MLP neurons of a small language model. Each row is named by its layer, matrix (up: input weights) and neuron, and shows model dimensions 80-175. Each number is 128 + 32 x the weight over its row's rms, rounded and kept within 0 to 255. Numbers have three digits each.
After each neuron's rows, "fires after" lists the tokens most often just before its 100 highest values on Wikipedia text that the model never trained on.

L16.up638:141154157106108158185152106183129092156150095129172087135121153100190146093188089109119180103108168113136084128078105164104190129186120113103100140122075136094139166156072093097090157154120134121097100134178145130112167149109129156163125132224117108101115131156174091118105135154131148109
fires after: ".", " "

L4.up303:148175106121125059153097131147114111119132110129103125119105093061125191146178132077067107146138098108087122154115123119133159072122169079135141155161148073100127089117136193086131114093133119140158166112184175107098193117155105063134119175096173126074161136115165124120141167156086148116
fires after: " Min", "istry", "M", "W", "-", " ("

L4.up916:094132124123074133123136133141139123143128142119126070091132118131151150143159091113125142057125138135198104173143103145108133101096118102109151126147083052120136109097123185114143181093145154191124204068158096106119168139122227097145123070181178110094157071120103131167093145140125077141
fires after: " sc", " com", " writ", " tit", " mov", " sy"

L4.up136:164122167030138158156157137127214091120196085121170052107116171101106093143136143157124149142131141126095157164119077107167115073213109133134131126142129176111127118121119143136146104167114098155142072105113128200210100105152177142103140131156119140128104147110109111119099144188116138148
fires after: " C", " | −", " c", " | +", "alt", " J"

L4.up874:163139167112153110161158144113129166054097119105125144145156183140093139157110112202148131171084107112122066175175158086078114089150067113131053103141074183055103085090100119057131065172167155095139095132110169111125106114155158099126153126081098100109202118164152136117121125116142112125
fires after: " c", ")", " y", " B", "ens"

L18.up849:110105163134116144206068202116178155113152172160148116050132102152080183177133161093121091078136127133114093131094139150151121100085135143098152121176126110112158105172147121138116072128157133152123123091136121121178053148148112118146123208107144154073147126076116173101093153151136133124
fires after: " ", "; ", ";", " —;", "C", ":"

L4.up48:087144139087121115122086125148126140109135122104151183116121120096131122149123132088107094162133116131126127141153098169141169125102133110141080153127078159155166135129037161128137162174153120104136077120140111179126170146179113181126108158120193076130113126085142204027147180161103130098
fires after: ".", " | L", "\n\n", "s."

L4.up564:110137107126094041108153118119154144081096091122116111115119125170082142146140110099161127080168139150066130072105198146074172060134116100133129112161131107053113124144113155099152142112163097159186129123127134058125093073088090085188107120081193104095170089118127108117131102143174149122
fires after: " w", " o", " sc", " r", " go", " b"